{
  "hidden_act": "gelu",
  "norm_eps": 1e-05,
  "init_std_down": 0.00512
}
MLP neurons of a small language model. Each row is named by its layer, matrix (up: input weights) and neuron, and shows model dimensions 96-223. Each number is 500 + 40 x the weight over its row's rms, rounded and kept within 0 to 999. Numbers have three digits each.
After each neuron's rows, "fires after" lists the tokens most often just before its 100 highest values on Wikipedia text that the model never trained on.

L3.up495:502511500534447501472504453467497516517474514447479544468472544531464498437532500569477549478468478448543541501483533557506518557474494447508493519508510438517537568567493494553559428392526423493549510524443486512532507469585487483459539431474495533516478498570466465452522606510546501533502453502491511515554515448464473467517519493537546538496492425506465479573485515443482502483487
fires after: "E", " L", " E", " D", "See", "ternational"

L6.up236:502468509487524501431545546440543493521413416581521436554561475510510427479417487459495464511460511535511475547507480504445525499466533527493402484532538553491454492460537516491488506546534485509487461533555528459461523488482532500462527482497557409551549461489446462503552600502501536415495485484486425548624518512576545487509455553512465494545525478494453483470512506482502578515550
fires after: "0", " a", " pl", "9", " an"

L3.up51:536514472515520478461532509518447544546519450443531531571507462460481535470510431440493569416527517510509501511496510516497456552478471524515506456470522467554428600515472547485541466487394414505485473549454505515566558522549476544464493479571478481425541470569475480506505528461491436508473455502492581507478451466485557560575466518525510525549529534493483488450611525500485571471498
fires after: " a", " A", " In", "tain", " U", "″W"

L6.up597:425461490491496452513538524434454517489541516622538538491549545449399524499512470531442491527505474535438507444462471526532504531489521501505495459489510572578540473584508453561572444531481580433486498454452505465572532475499453563456468527493475544508628554492478574501464552529578452556432524466482503505482492489465493482518479469474572468514474535568430499513495486586524507525476
fires after: " ", "ag", "y", " in", "."

L3.up851:578433497543549498531474456506483514468478486494579466605460452515547450463443504493504450527487555496531499463494510496492496530550583540505412484536552461485556497474494428598493549504538397464486507480535525525463548478487532533453472530524462518479502520546505498520477508599585428541572615521427496449511507533503531578481572501472507485512462580559514506471451451544470451531485
fires after: " m", " t", " w", " b", " f", " medal"

L3.up291:422480532525460474530408515506511475450496478483546485520516553531517412512521491458458486494503570432484569452500504447456465441566530482570491503506520513566541431475457524528562458551498512463530533464476554556510513508517489493498438559462537489478468483450454544512549479519516491429509538445489541449505525521456481480441503504531562495514535527528562518554576427470496505473600
fires after: ")\n", "\n", " M", " O", "0"

L3.up765:464533478557543521448472528544471452530444535554543479566467506499415514468498527505496492530509436401450480487464525558531458507444470422461458485445578502450511464460563451486501570450486474456553549530494541579481427475559537446523496495480511516511516495419436457495476541482507466466501482465474483530480509502532500465493488416585465429437500503511519523502419479505516405534489
fires after: " P", " m", " p", " j", "P", " St"

L6.up340:476510476513474478470427431397498550461536472590499500489519535527493529499469467534539469465482482505555462519468544517455400494561501581527533529493506518446489492441491484480535514488526478478501490452547488474463518538487520508466500508537475410473555478507472532464509497492491561499449491494462522491501502597419532542528503478546475540466550505475561515484465557571556546455458
fires after: "6", "2", " a", "4", "5", "7"

L3.up377:558485571461532557490517552436485548535406421521470460455483533584468521441455516512500520507525517543569500510504527513465508523498505535554546433425443475473512489530524545542553559478531505492525530457470557479537551482550513533508406463619443452513428464508503505509502522480529482498575496566492465535506523505554515471538447563508584501485484528527419467519495520594504442512497
fires after: " one", " well", " (", " w", "ar", " st"

L3.up741:505552501525456486553525516465513524476516493459542551463435456514566505509504562512534457522470434515528443472561588489560517564496557549542477534445512503467477523432542494489542553473534519474544458468417579518499493478556541525533481491470517529477564463506476494546515494554557505556500465555526499508467535529465514499507412515475563459520486457475442413507482577608547513467462
fires after: " W", " t", " m", " L", " T", " l"

L3.up444:495572586546512551443484562503553423466504474534581499484523468466485567559479473467532603518416522624535477511479556443454516530463537499462465596534477475490507459485455460458462512543551574491471541489499543514546449510498477508512548459487515461489482523483448474453522538459570512535483486541478465500503530484541584526540468530520510500457437487515465487431458522564489528525495
fires after: " b", "rent", " K", " se", "ud", " ran"

L3.up791:445543514474528477537536499504476530427532460498479457480488471452519557594466484531474501540427486471564508522540459489528498507410515482528534567433486551539502542462483541497481497484531489548480556499520560551598404511511439547505484464520470487456357489487530524467469579524492556488524539477526496476463465491484472505563419485508527517546478535531497555493502465519497522442453
fires after: " L", " Br", " ro", " B", "l"

L3.up114:544544442466554557487489512474474545483533498518504424517467496522521514559459547529525499463492494488541449502514542507545472407588451405517495484489393447541557559468545458529533467501474454503549448433503528559528511460511545480455542550436536554468471493503507476526477536502555460597576539501506452481516524505518399477433573428443467544477462531587517477494592458518505546497519
fires after: "\n", "olog", ")\n", " sing"

L6.up357:479540422494544522395468468488566548557550409451461511519565517460495403580487551461498514548466462486551498505429481491521486494532496493480512460489550477575530498533483578458486481528499517491501506467449471495584478541445534566510473476500571482466477515571479473452512540530520472462459510541524477534466491520527485553574433490491513512487477512528517438516429571499535515506508
fires after: " o", "ig", " O", " |", "it"

L3.up296:568478509513561540504507484489445485528456542538494534456458490500515460496495459506537486551517500468514506499488465523471528509495527510440534485476512513492477402524545508446469562541574441493417457489523548489482427495537466458545501490502502480461479518488576597458470525455470496475482430535462419498513478533516461469477554519515502527483494538507635528586498479494453460508551
fires after: " p", " P", "P", "L", " v", "inc"

L6.up65:492519485413495503514502473424456483412498442510531485504463541475482546513516487474533523490477571517539435455471520463489579458509526503502525439498548494477459434496441500524470557480509550528519507539500572497520481562399543445454478476580575458507500443543430572538432511518493504517532518472553485450556533488489492489472543520514593431492611510502393518464450464533518555503518
fires after: "9", "1", "′", "0", "4"